From a checkpoint of a small transformer trained on Wikipedia.
Size: width 384, 6 heads of 64, MLP 1920 ReLU, vocabulary 2306, 26M parameters.
Architecture: LayerNorm before each block, tied embeddings.
Training: a variant of Muon for these matrices, 470M tokens, 7177 steps.
MLP neurons of a small language model. Each row is named by its layer, matrix (up: input weights; down: output weights) and neuron, and shows model dimensions 112-207. Each number is 50 + 15 x the weight over its row's rms, rounded and kept within 0 to 99.
Before each neuron's rows, "fires on" lists the tokens most often at its 100 highest values on Wikipedia text that the model never trained on.

fires on: " of", "u", " hold", "qu", "ten"
L3.up200:72 37 47 61 56 28 35 31 50 54 59 45 46 30 42 17 60 66 21 39 60 50 32 37 73 59 44 41 50 69 42 40 54 31 46 75 53 39 25 58 35 40 62 66 59 58 33 42 49 58 44 51 35 59 38 33 33 57 26 29 56 58 32 42 60 56 68 12 81 50 55 17 49 41 59 41 54 26 57 47 36 28 56 64 54 33 54 26 35 54 11 69 55 57 40 55
L3.down200:37 27 21 35 56 61 50 43 56 56 43 58 48 34 74 24 67 28 60 49 69 43 46 81 62 64 52 55 72 21 46 69 20 58 47 45 79 19 38 49 65 65 18 42 64 32 35 64 54 49 50 35 72 69 62 71 36 50 60 66 46 59 54 53 33 60 69 37 70 55 07 25 43 52 84 37 30 55 55 29 22 52 36 45 42 56 38 16 32 43 64 49 57 43 50 41

fires on: " by", " for", " a", " with", " of", "\n"
L3.up722:38 64 45 19 37 41 40 57 74 18 73 50 47 62 62 60 44 40 46 50 48 69 30 35 59 45 62 66 57 39 35 38 58 49 51 48 43 45 62 53 19 38 46 41 48 39 17 45 50 38 36 26 99 81 69 45 41 51 38 72 42 44 45 52 48 48 41 68 43 61 33 86 55 31 60 36 37 58 62 56 51 58 51 37 31 43 18 56 50 46 36 54 32 52 63 35
L3.down722:70 36 54 28 41 53 55 61 32 61 51 66 36 63 73 60 69 40 40 46 66 30 62 64 53 50 29 19 56 64 60 31 29 70 37 66 33 38 45 46 83 73 39 51 54 47 62 32 61 49 45 61 53 55 47 24 70 49 65 78 71 56 51 55 40 40 37 34 64 34 31 37 25 46 44 48 41 48 44 41 31 41 50 61 48 70 53 36 37 48 55 60 30 63 44 42

fires on: " C", " c", "1", "st", " 6"
L8.up1600:78 71 66 71 50 46 62 43 26 69 77 58 57 63 50 44 64 78 44 49 37 39 55 41 54 54 68 38 39 63 34 19 04 26 45 46 60 33 54 62 57 59 43 79 29 36 48 48 58 67 60 62 38 50 70 75 49 32 62 29 62 47 34 52 43 83 67 78 69 51 71 37 46 62 65 50 59 18 56 43 30 31 28 54 80 45 50 66 47 20 76 45 40 28 32 51
L8.down1600:40 38 33 54 52 46 48 51 43 37 34 53 49 23 23 60 52 36 60 84 49 47 26 60 45 33 37 43 58 55 41 48 87 30 52 67 84 46 50 53 66 39 36 67 38 35 26 44 36 59 64 57 60 54 49 43 66 44 40 76 06 21 54 33 52 44 59 55 76 49 62 71 47 36 37 56 34 63 54 36 52 86 48 51 43 55 23 51 68 56 38 62 45 66 54 72

fires on: "v", "l", "g", "t", " F", "D"
L5.up390:65 59 36 49 52 64 41 53 55 41 46 38 50 38 46 71 60 66 38 17 69 58 36 51 52 41 59 58 36 59 73 68 35 68 37 68 50 34 34 35 27 64 54 27 76 60 43 47 59 53 31 94 33 31 49 55 77 78 46 32 47 29 35 43 66 48 68 68 49 57 57 46 49 39 42 64 29 69 55 45 43 25 49 39 40 62 28 28 32 58 26 54 37 44 68 26
L5.down390:57 58 59 66 42 38 51 50 43 63 51 50 58 80 57 76 53 31 44 74 38 69 50 43 49 51 36 53 79 21 16 29 51 28 35 23 69 62 52 71 52 55 46 73 40 66 50 37 77 54 46 35 52 70 59 67 29 47 17 34 71 45 76 65 63 57 48 26 50 67 31 70 71 72 57 56 47 49 48 65 64 52 42 20 38 56 51 46 53 52 24 40 46 40 39 51

fires on: " to", " at", " of", " At", ":"
L8.up202:52 53 73 52 79 48 42 65 41 56 38 47 38 31 31 47 37 44 32 32 70 16 38 67 60 20 75 40 22 42 43 43 51 32 60 53 52 47 33 64 52 58 39 55 62 55 70 66 60 54 43 50 22 61 69 53 75 53 73 40 61 67 11 53 49 38 56 39 51 29 55 41 62 58 57 37 55 25 73 77 44 65 52 59 46 23 53 38 27 51 58 66 15 41 17 62
L8.down202:35 62 65 45 59 53 52 30 59 84 54 50 57 54 74 49 42 45 50 51 65 58 41 60 33 57 62 37 28 43 62 49 14 16 67 38 50 63 52 54 67 61 47 52 89 24 70 35 41 21 48 76 61 69 71 56 71 43 35 78 22 60 48 44 68 53 66 36 50 54 49 64 83 51 25 46 63 84 26 30 44 51 54 58 49 34 77 49 78 42 62 38 39 58 36 28

fires on: " a", " f", " has", " have", " qu"
L8.up482:55 44 49 24 32 55 73 54 48 92 27 38 42 45 83 54 40 45 44 20 59 73 46 38 38 53 63 54 41 78 39 64 57 39 46 57 62 47 30 48 67 88 84 63 39 43 08 53 36 29 64 47 54 25 49 50 32 65 47 64 42 65 74 53 60 62 48 53 35 71 62 58 72 74 57 38 58 69 40 14 38 76 90 29 56 53 26 51 51 40 57 60 47 56 48 43
L8.down482:78 94 61 45 69 66 59 31 31 33 62 31 27 45 50 54 30 43 91 50 41 27 41 70 80 43 58 70 40 47 44 27 60 40 65 49 37 31 31 42 49 48 35 51 56 25 40 12 67 63 48 40 77 39 29 70 18 45 64 41 61 62 17 36 49 43 48 74 72 41 44 50 35 63 25 46 52 11 48 71 77 45 54 23 73 52 40 75 74 61 54 61 37 37 46 29

fires on: "al", "f", "l", "b", "c", " |"
L5.up236:60 60 69 26 40 41 41 52 67 38 55 70 67 73 47 49 34 38 39 55 61 36 45 70 52 28 43 33 62 20 36 65 44 55 64 56 48 71 59 45 33 84 52 58 47 77 65 42 56 37 46 47 30 74 35 52 36 60 43 57 54 28 26 77 55 77 57 46 71 43 45 54 57 68 64 73 83 60 50 68 52 59 31 42 66 29 67 14 72 64 58 45 44 19 55 54
L5.down236:52 43 45 32 50 25 53 32 35 62 26 45 52 53 52 59 59 30 48 53 20 47 54 62 41 67 33 57 75 58 46 57 66 49 19 39 33 52 61 19 40 70 56 85 35 64 72 69 33 51 53 53 26 36 67 36 55 18 43 49 67 53 24 82 56 72 47 65 34 65 56 51 53 29 32 10 44 33 54 71 58 66 73 40 44 77 61 82 69 46 72 26 67 74 47 61

fires on: " s", " a", " g", " f"
L8.up987:44 42 49 43 41 48 59 31 41 56 55 41 41 67 57 46 46 32 35 42 27 56 46 33 43 71 43 40 49 48 64 70 36 59 47 61 59 41 66 68 27 74 33 25 19 47 33 84 49 56 52 69 25 34 59 58 64 79 54 51 69 52 43 43 54 66 64 69 43 63 41 52 48 54 38 42 59 19 37 74 51 16 67 56 61 57 56 56 34 76 49 74 36 52 50 17
L8.down987:48 29 64 02 31 60 42 48 51 36 41 62 60 64 58 46 68 86 34 30 64 48 57 37 30 36 47 73 49 44 41 47 56 34 69 40 56 65 63 29 59 43 51 63 69 51 62 25 53 78 43 11 44 38 50 48 42 52 54 50 72 49 42 63 83 57 32 42 65 33 55 48 13 45 44 57 19 63 41 60 41 71 66 60 31 45 35 53 46 35 50 45 53 99 55 29

fires on: "g", "on", "t", "vent", "or"
L3.up1503:48 55 25 81 63 42 41 70 71 30 36 46 72 42 67 38 46 47 66 37 85 63 25 67 38 47 47 36 61 78 73 60 51 44 38 73 17 45 44 42 41 56 50 28 60 51 37 48 37 58 36 46 53 60 45 27 43 48 55 29 49 33 49 54 61 38 38 69 42 66 39 44 23 69 49 56 71 67 57 83 61 30 37 73 44 40 68 55 35 51 19 53 48 47 79 58
L3.down1503:48 46 73 41 74 73 43 54 51 28 60 45 57 26 48 53 35 55 46 62 69 60 67 47 49 48 33 81 30 40 29 68 31 87 58 57 57 67 67 31 53 38 36 78 50 29 40 51 25 46 36 60 43 41 51 69 56 57 41 61 20 41 46 49 40 68 36 45 35 49 45 61 32 09 42 31 24 32 37 65 67 52 49 60 55 30 56 56 46 49 73 15 60 41 44 62

fires on: "ail", "ced", "om", "anc", "otes", " Party"
L3.up1269:50 71 51 70 42 49 33 40 51 78 80 33 28 54 57 47 24 50 48 55 45 58 66 46 48 46 38 58 31 50 65 04 46 20 54 40 33 32 65 37 45 47 74 17 60 38 49 42 42 49 42 83 48 29 24 35 73 53 15 47 37 38 53 71 76 71 59 66 57 48 33 70 62 62 30 31 69 53 45 54 58 53 56 43 50 43 48 39 46 51 64 70 32 37 54 23
L3.down1269:54 53 45 50 56 47 45 65 73 15 50 54 60 46 71 38 59 41 55 77 42 41 41 44 74 37 51 29 71 54 46 41 50 43 04 25 27 68 39 62 48 36 41 78 39 44 70 19 17 57 64 42 57 29 64 69 72 41 64 47 38 37 48 32 31 71 47 60 36 61 66 51 69 35 53 75 14 51 60 70 80 82 48 66 52 80 82 34 63 69 34 62 47 83 27 53

fires on: "en", "s", "res", "te", "ug", "qu"
L3.up430:41 43 51 48 47 47 36 26 45 50 38 67 21 42 47 54 57 59 42 63 27 44 39 45 69 51 47 41 37 69 18 50 47 44 42 42 38 30 23 43 47 37 71 66 47 44 38 50 48 65 30 62 37 51 33 67 53 15 64 67 58 51 46 50 71 80 44 82 40 60 61 48 58 54 27 48 59 72 39 41 49 57 53 48 38 45 38 55 30 09 76 37 60 52 40 66
L3.down430:46 58 79 56 27 40 51 49 61 44 65 42 40 48 44 52 72 61 40 64 61 61 72 49 63 55 52 40 68 45 79 50 64 33 77 61 83 47 44 47 66 55 62 41 49 56 56 56 59 48 38 47 42 64 41 42 34 55 40 36 52 23 44 40 54 49 56 40 42 51 37 45 58 33 79 64 26 32 58 48 64 37 78 53 17 54 34 42 40 53 34 41 62 51 53 20

fires on: " A", " under", "t", "or", "on", "ax"
L5.up708:45 54 79 77 31 60 59 68 42 44 33 32 50 39 38 73 65 56 12 63 48 52 29 45 58 52 59 35 61 30 31 59 37 61 22 64 27 23 42 09 24 47 66 37 54 50 23 39 62 34 40 66 18 44 67 54 55 36 61 53 86 40 71 59 88 78 47 54 29 47 43 57 57 38 21 59 39 56 47 74 42 48 77 30 62 61 56 50 50 37 31 41 62 35 50 60
L5.down708:54 49 90 56 57 67 50 47 56 65 45 55 59 49 41 50 49 60 45 77 67 29 55 62 54 28 16 61 49 34 51 33 56 32 79 40 67 55 32 58 58 91 23 40 35 50 32 60 49 65 32 41 35 43 42 25 35 27 41 64 43 71 46 32 26 50 44 72 53 30 52 59 71 50 72 66 57 43 59 70 36 42 44 48 42 68 35 56 45 65 53 73 36 39 32 60

fires on: "a", "u", "-", " 1", "ol", " July"
L5.up1400:51 86 45 25 57 24 94 53 46 49 54 76 62 56 46 70 35 53 13 50 54 67 85 68 55 60 24 57 65 56 72 54 53 48 37 70 74 52 49 14 44 53 25 57 31 42 61 27 60 23 48 43 46 56 60 55 42 32 55 60 53 43 60 46 42 87 31 30 66 49 71 40 70 38 38 29 48 38 43 79 62 41 52 51 34 18 47 48 75 38 31 50 48 35 66 57
L5.down1400:58 43 72 64 39 63 38 43 64 45 51 34 44 45 62 59 52 45 56 39 78 54 57 45 43 60 56 48 53 66 67 70 41 65 59 40 46 63 52 32 72 65 78 29 20 37 25 40 52 56 59 55 66 43 40 49 56 36 50 64 69 27 60 47 47 77 61 53 37 29 53 68 62 38 63 37 59 52 25 18 47 84 50 38 58 50 46 04 31 31 74 60 75 79 49 42

fires on: " a", " e", " E", " in", " A", " f"
L8.up1396:63 37 51 30 54 54 37 64 46 65 47 38 49 41 62 37 39 51 25 34 46 42 41 56 60 58 84 45 44 55 45 48 24 69 53 60 58 33 46 39 46 55 31 70 59 17 44 37 36 41 52 22 60 42 52 66 74 65 39 61 46 44 78 32 75 45 56 63 40 48 60 62 58 69 46 55 52 43 37 54 31 51 58 43 69 70 12 58 57 35 54 40 69 28 48 32
L8.down1396:56 62 61 12 46 57 61 52 36 69 53 50 56 45 45 51 63 73 39 64 62 40 63 48 46 50 45 29 34 45 40 46 52 38 25 56 41 67 59 77 51 54 55 57 46 76 52 56 42 64 55 57 56 36 06 43 31 45 75 65 67 51 21 16 65 59 48 69 35 58 52 39 58 36 39 54 51 47 67 53 64 51 82 67 46 38 59 33 44 78 55 58 27 46 60 60

fires on: "g", "v", "er", "es", "6", "on"
L5.up565:46 65 47 34 55 36 57 73 66 55 38 36 53 62 50 52 41 45 46 37 62 63 26 40 46 18 43 45 72 37 57 36 32 35 45 34 52 38 37 36 43 50 75 58 64 41 44 44 67 41 27 54 64 36 45 47 17 79 57 44 65 57 45 74 44 53 57 73 75 44 44 63 53 61 48 49 40 51 46 70 37 69 31 73 47 30 48 84 30 22 51 37 53 68 40 72
L5.down565:61 63 79 65 58 43 61 79 76 48 67 44 50 59 60 50 62 39 73 38 66 57 62 23 83 35 58 53 55 42 52 31 59 30 51 46 60 03 51 48 70 75 82 39 39 56 21 46 67 34 63 47 57 36 43 63 58 58 57 46 52 24 43 60 42 57 55 39 58 42 53 57 55 31 54 43 46 67 58 36 59 73 50 36 37 47 56 66 35 48 81 50 56 79 72 42

fires on: "it", "b", "c", "im", "ic", "t"
L5.up630:59 66 38 33 12 28 53 60 37 43 40 55 30 79 58 22 34 45 50 73 57 31 57 48 64 25 56 52 74 49 49 50 42 41 52 17 86 53 89 49 28 56 29 47 57 53 43 70 39 40 49 59 55 47 36 50 55 64 49 72 58 59 24 41 52 61 43 64 62 26 84 51 77 37 48 52 87 75 53 28 68 42 66 38 62 26 74 39 40 68 35 53 60 46 54 42
L5.down630:72 28 52 27 58 34 52 60 62 44 59 46 45 32 48 45 86 51 60 54 57 65 50 38 30 62 45 30 26 56 58 58 56 55 55 57 40 64 45 24 45 59 75 60 58 26 46 27 71 44 53 48 31 19 53 47 87 75 76 40 47 44 55 52 48 35 78 60 43 57 32 66 39 37 37 46 56 50 43 34 42 62 43 36 33 37 40 63 60 44 49 38 39 27 61 41

fires on: " Bar", "er", "ar", "-", "t", "or"
L8.up31:34 92 45 66 48 56 72 56 53 64 54 37 75 53 73 60 29 58 39 26 74 41 58 68 68 33 25 52 57 33 37 30 66 40 16 56 13 94 35 66 60 65 31 57 62 40 44 20 24 38 39 61 83 42 50 39 14 59 57 36 49 66 54 56 84 67 70 53 46 65 58 53 59 59 46 81 54 65 42 64 48 30 57 29 34 54 42 18 60 45 07 50 66 57 61 92
L8.down31:35 46 74 41 47 26 28 52 44 50 36 40 31 28 55 65 30 48 43 27 27 33 53 25 61 23 40 54 33 42 36 60 61 43 56 75 53 54 61 21 28 37 63 82 30 69 58 82 27 51 55 33 59 43 70 73 47 37 81 73 52 66 28 72 38 48 48 15 38 40 63 50 52 53 51 41 55 66 44 38 44 77 53 31 38 79 68 63 50 50 48 52 41 15 57 55

fires on: "ail", "ist", "in", "st", "\n", "ed"
L3.up989:43 31 52 61 62 57 48 63 36 67 43 54 44 66 60 55 50 51 55 49 70 51 59 53 67 21 49 51 46 39 64 37 60 37 14 28 48 44 59 52 45 41 64 72 19 47 40 68 20 37 50 52 50 43 39 41 72 63 47 20 67 38 79 38 62 22 56 65 43 51 46 65 57 28 47 81 21 54 50 52 73 34 57 47 67 63 19 54 52 62 61 53 49 39 32 50
L3.down989:92 29 51 71 39 89 68 69 43 71 32 38 38 64 50 55 56 75 60 42 19 46 75 45 91 38 90 55 46 70 35 43 24 55 71 52 51 55 45 58 78 63 26 68 53 60 36 35 65 43 45 62 61 40 31 59 56 57 46 28 59 35 33 17 55 19 40 46 45 40 55 58 54 70 35 41 53 65 58 33 32 79 36 44 29 50 62 55 49 61 58 60 71 30 34 69

fires on: "-", " to", "|", ":", " |"
L8.up1261:53 38 63 60 35 33 41 48 36 49 83 39 62 62 52 51 05 69 32 45 72 14 63 38 88 36 68 26 28 52 33 45 44 44 47 37 83 64 24 45 44 77 40 60 56 52 72 62 51 52 34 41 27 51 40 43 48 48 44 42 66 81 12 41 41 43 49 28 33 68 34 48 67 19 41 46 22 47 35 76 56 41 53 46 43 39 73 63 52 45 53 54 50 28 44 61
L8.down1261:40 62 50 50 46 46 56 57 57 69 25 65 41 77 62 73 57 30 55 98 22 79 10 71 33 59 56 70 66 49 32 46 30 30 48 58 70 44 73 57 43 52 73 69 44 63 44 57 50 41 60 36 32 42 45 68 39 59 96 71 16 37 49 37 54 80 59 22 68 36 68 51 62 56 68 37 41 75 59 57 54 69 31 55 61 43 70 19 36 70 27 47 58 45 51 44

fires on: " of", " and", "or", "u", ",", "ur"
L5.up1785:42 45 81 91 35 33 20 34 66 39 53 48 27 61 46 25 56 38 35 28 59 38 21 53 55 77 35 49 60 56 53 55 56 42 46 48 46 20 40 50 58 67 58 36 49 43 50 44 61 46 33 75 55 50 51 54 20 48 61 14 39 35 57 60 62 83 77 44 34 56 51 34 95 56 69 52 63 60 42 40 42 29 47 63 22 58 18 52 27 53 43 33 62 70 57 56
L5.down1785:33 79 33 36 62 25 64 46 42 42 51 84 48 41 69 41 60 47 52 33 59 45 56 62 58 80 74 44 36 42 43 37 38 37 50 51 36 44 33 37 55 27 31 52 61 53 65 64 68 54 41 31 35 56 48 65 58 41 73 99 67 45 59 58 72 75 33 42 69 55 66 38 21 59 54 37 66 42 48 66 66 49 49 15 60 72 58 41 38 29 39 44 57 40 71 44

fires on: "s.", "er.", ").", ".", " —"
L8.up1265:65 54 55 60 41 41 49 30 81 92 78 36 35 49 59 41 59 39 54 35 58 34 40 48 56 56 53 48 56 56 35 21 72 59 32 44 54 22 54 57 46 40 35 46 34 36 28 72 57 48 48 47 39 44 24 54 60 48 23 61 44 48 42 41 49 66 31 58 21 81 65 54 25 30 43 81 67 38 29 56 40 54 42 31 63 47 37 76 63 50 61 76 60 41 58 44
L8.down1265:42 42 52 35 47 41 44 49 52 73 36 41 34 55 69 65 45 51 23 37 70 66 35 47 31 61 24 41 42 70 81 46 67 65 60 69 45 51 80 85 37 62 65 44 62 68 61 55 32 41 44 45 54 68 51 39 48 50 54 61 66 56 26 48 55 17 57 52 43 38 80 67 31 42 63 67 39 72 43 44 40 33 86 27 22 58 55 41 74 31 56 29 25 52 46 38

fires on: ").", "9", "3", "."
L3.up1077:79 59 35 51 56 62 44 43 65 83 28 65 17 51 36 38 50 59 45 36 64 59 55 43 58 43 65 18 67 49 38 44 67 58 34 41 59 43 54 53 55 68 70 13 71 43 45 60 59 61 51 59 49 28 54 51 67 50 13 42 45 50 38 45 73 62 51 36 51 48 53 57 16 60 25 33 58 66 39 36 34 47 23 45 37 60 50 57 60 69 44 65 35 68 47 53
L3.down1077:55 24 55 50 31 48 31 60 73 67 31 35 36 92 34 44 62 46 65 39 45 74 38 49 47 56 56 70 32 12 58 22 45 55 47 51 40 78 44 55 45 44 51 38 47 20 34 68 42 74 72 56 53 38 73 16 17 47 53 22 53 72 55 53 47 32 64 30 68 60 62 54 43 42 35 09 50 63 55 38 61 67 47 45 45 26 30 20 40 38 53 44 62 48 51 52

fires on: "om", "ant", "ced", "a", "ter", "9"
L3.up695:38 77 67 65 50 52 53 20 42 70 61 52 75 59 43 55 37 49 27 37 42 32 46 30 79 48 60 57 45 76 61 52 44 28 45 64 19 40 43 31 52 43 49 34 52 36 47 33 37 34 51 33 38 40 41 45 78 59 34 43 42 47 32 41 60 75 75 34 76 46 49 35 96 47 51 55 53 42 57 59 49 23 40 59 43 46 47 40 33 71 67 47 48 49 27 59
L3.down695:43 66 56 37 32 64 30 54 57 46 80 66 65 38 77 29 35 48 66 36 37 38 25 40 23 35 65 21 42 52 27 66 53 58 33 68 35 29 47 40 33 44 56 55 65 36 56 45 26 69 47 56 44 49 75 38 73 52 33 46 44 33 46 51 42 43 76 62 72 47 40 55 50 27 21 66 38 49 67 36 67 83 76 51 33 56 50 68 81 14 61 62 67 45 48 34

fires on: "ol", "or", "el", "°", "en", "u"
L5.up1419:52 44 73 48 65 39 67 65 58 38 39 67 27 48 68 51 71 50 43 42 39 79 63 43 14 73 53 58 58 74 59 59 46 34 24 28 50 50 43 38 50 80 42 44 08 48 45 44 59 24 20 44 64 66 50 58 52 36 52 55 23 55 43 76 43 56 32 50 52 65 85 67 49 42 60 34 38 48 67 51 67 78 63 62 32 38 63 91 29 64 36 53 82 40 49 42
L5.down1419:52 38 60 85 46 36 59 59 49 68 62 57 49 52 56 53 35 38 57 52 64 55 74 62 55 56 49 52 33 60 43 45 68 51 51 43 57 28 40 45 62 61 40 45 57 39 44 61 28 52 48 47 46 39 47 38 25 77 97 49 73 70 75 57 26 62 40 74 33 49 55 47 55 32 18 66 74 81 31 31 34 68 29 28 27 50 56 26 70 41 58 33 32 36 54 19

fires on: "ent", "og", "ra", "he", "ess", "ud"
L3.up1011:28 25 35 56 22 71 35 62 41 40 31 40 27 38 47 37 40 38 66 56 53 56 37 24 68 46 57 53 70 27 60 46 45 44 17 67 43 55 39 68 43 31 64 33 56 37 62 41 46 58 51 62 32 49 56 60 44 52 30 65 51 65 45 35 48 62 50 49 45 62 31 51 41 55 38 57 42 35 39 32 48 34 41 62 32 37 69 68 43 47 44 68 26 53 60 68
L3.down1011:22 36 62 50 24 71 41 63 55 72 49 49 54 72 57 22 29 22 60 69 41 49 72 47 56 73 37 64 63 44 49 43 58 48 54 40 40 53 66 59 66 47 38 50 45 11 54 42 41 54 54 60 66 32 78 68 54 13 35 42 56 55 56 45 28 64 22 45 54 76 60 56 46 37 65 51 36 81 60 41 33 64 50 71 41 57 45 68 74 44 39 61 64 31 42 48

fires on: "on", "or", "oc", " Con", "ay"
L8.up995:37 69 49 69 11 49 44 48 52 66 53 20 55 48 46 38 47 39 44 45 60 76 54 39 56 17 20 39 36 50 34 64 42 53 45 52 13 41 44 53 64 79 59 54 43 58 22 37 50 50 64 46 44 47 46 68 62 39 57 58 56 51 15 53 73 56 43 57 42 34 41 56 52 61 46 64 44 60 27 78 63 07 45 53 65 61 40 61 77 41 39 31 73 73 42 50
L8.down995:36 52 68 45 46 60 45 24 25 65 42 33 35 53 45 14 50 52 54 44 31 54 76 57 70 67 44 33 48 56 56 46 59 90 62 42 45 53 34 50 74 47 35 57 54 74 29 66 59 45 63 59 62 46 59 25 38 66 36 77 29 61 68 55 40 60 42 45 57 50 58 43 72 35 34 48 39 39 79 48 66 77 62 54 27 68 55 37 40 58 57 55 53 40 52 49

fires on: " S", " O", " a", " s", " la", "O"
L8.up1136:83 63 68 63 61 74 62 65 59 73 50 32 58 38 51 51 75 54 21 45 59 29 37 23 43 52 48 43 42 58 37 55 34 66 38 46 66 59 56 37 48 73 35 03 47 71 39 78 43 73 37 71 43 59 49 62 59 11 43 63 58 64 53 58 64 56 36 32 50 66 66 65 46 48 53 45 53 15 44 80 43 74 62 67 44 68 41 70 48 44 55 81 24 43 59 47
L8.down1136:79 20 36 10 29 24 58 27 44 94 54 23 54 46 66 74 32 47 22 55 41 66 55 49 42 44 74 60 44 77 38 43 84 64 58 58 45 37 47 20 22 33 71 39 50 39 48 45 71 40 64 42 55 21 60 64 63 53 78 39 68 47 31 55 60 52 62 61 33 49 46 31 78 46 58 49 61 61 49 57 46 38 40 53 54 62 60 53 46 58 52 56 73 52 42 45

fires on: "f", "e", "id", "r", " ind"
L3.up1256:52 26 41 54 43 43 51 55 73 59 60 47 53 70 37 48 34 57 51 72 74 42 31 72 05 81 30 60 40 43 38 30 29 52 34 62 47 36 65 07 80 38 38 49 41 51 61 36 48 67 62 25 34 69 25 44 30 47 55 77 69 80 70 61 37 31 38 39 27 54 47 58 33 66 26 79 63 22 32 46 53 97 39 50 59 55 37 67 43 61 47 41 55 35 46 34
L3.down1256:54 59 51 48 20 52 46 33 32 48 55 57 63 48 63 47 60 28 46 40 30 40 26 46 57 40 55 61 63 42 39 46 51 69 56 51 42 59 67 89 43 51 39 25 60 58 64 56 28 95 51 56 40 67 57 57 48 40 48 53 74 48 66 21 32 47 62 22 76 44 51 62 54 37 43 72 38 65 56 24 42 89 42 49 69 53 67 28 42 35 42 50 36 51 50 62

fires on: "ed", " of", " released", "ing", " on", " for"
L3.up731:39 49 58 51 43 41 63 64 47 50 63 57 72 51 47 77 54 45 37 30 42 55 39 66 55 90 47 47 69 38 65 69 69 37 47 21 61 59 57 58 41 43 55 70 51 47 33 87 34 52 57 43 66 52 67 35 29 44 51 40 52 35 85 51 56 66 32 65 75 38 52 76 67 40 57 54 40 47 42 54 42 76 69 41 39 39 54 67 38 54 29 55 64 58 48 33
L3.down731:23 45 52 47 66 58 66 48 69 99 49 53 42 67 62 37 26 63 51 35 49 57 54 92 39 73 14 35 48 53 35 26 46 47 33 58 46 36 68 61 46 56 62 33 52 60 58 43 49 36 21 66 64 47 46 20 52 44 53 69 68 51 50 63 35 37 26 29 66 56 36 42 62 76 37 60 46 45 40 23 54 46 46 38 47 57 51 22 45 51 51 61 48 41 49 48

fires on: "|", "-", " |", ".", " 4"
L8.up644:66 59 50 51 66 40 62 56 51 67 46 36 51 60 43 67 36 23 49 35 86 43 58 30 87 35 73 28 57 49 46 52 32 73 69 69 43 47 45 18 77 67 43 85 31 53 62 66 48 35 55 62 33 31 55 65 36 62 42 73 55 34 52 35 36 28 51 28 56 69 36 39 55 54 42 65 46 57 59 55 18 34 71 53 42 48 73 54 44 54 73 40 40 51 60 54
L8.down644:56 31 52 29 24 69 64 32 55 74 40 38 49 19 51 42 63 37 68 63 40 63 35 47 55 38 58 50 29 57 42 43 49 47 28 65 71 46 55 53 33 18 49 49 87 68 46 77 69 46 63 25 35 89 42 44 33 34 59 81 59 60 33 18 49 57 52 71 37 60 47 30 66 53 35 53 38 55 49 58 47 60 61 43 77 39 25 49 51 61 53 48 60 51 36 58

fires on: "er", "c", "ell", "iv", "r", "or"
L5.up172:82 39 62 50 23 35 38 46 65 48 50 45 24 67 26 67 33 62 38 34 52 62 54 35 48 48 50 33 47 57 55 17 55 38 50 67 39 36 50 51 61 35 36 62 41 47 33 41 56 54 47 54 34 58 42 69 61 19 78 84 40 49 40 33 54 57 59 69 50 53 51 54 54 50 56 69 62 84 63 53 68 27 59 42 62 54 59 54 43 26 35 38 69 69 54 31
L5.down172:47 34 39 31 93 49 47 29 46 52 64 48 33 48 41 16 34 50 45 23 70 62 68 57 54 46 73 58 46 37 28 31 47 74 44 86 52 64 39 43 57 43 51 28 48 56 59 72 36 55 71 63 32 28 51 47 33 54 36 59 62 55 40 29 56 34 30 68 46 71 67 57 53 41 57 32 58 52 87 54 35 46 32 69 59 44 44 69 31 46 44 57 61 66 48 59

fires on: "r", "-", "C", "B", "eter", "c"
L5.up196:37 57 59 45 45 29 54 63 43 68 39 18 16 39 36 36 49 59 51 42 29 40 60 53 52 44 49 28 41 49 55 50 18 67 53 60 70 35 49 62 52 54 23 57 32 53 67 57 59 93 46 41 55 44 24 55 54 19 58 43 00 53 57 29 43 53 48 61 51 57 48 50 56 61 29 65 48 55 27 36 58 53 49 47 57 78 33 36 30 42 42 41 47 51 64 45
L5.down196:76 28 28 22 63 63 47 45 70 50 52 71 69 51 39 66 62 60 30 38 75 25 45 32 58 55 50 53 51 55 44 58 39 60 65 54 63 40 54 51 39 48 67 63 72 40 42 59 72 31 73 55 36 46 57 44 37 49 64 45 52 42 64 24 49 50 48 26 41 72 67 52 54 28 74 45 36 55 53 65 37 88 27 47 71 49 61 37 52 65 21 50 60 45 56 38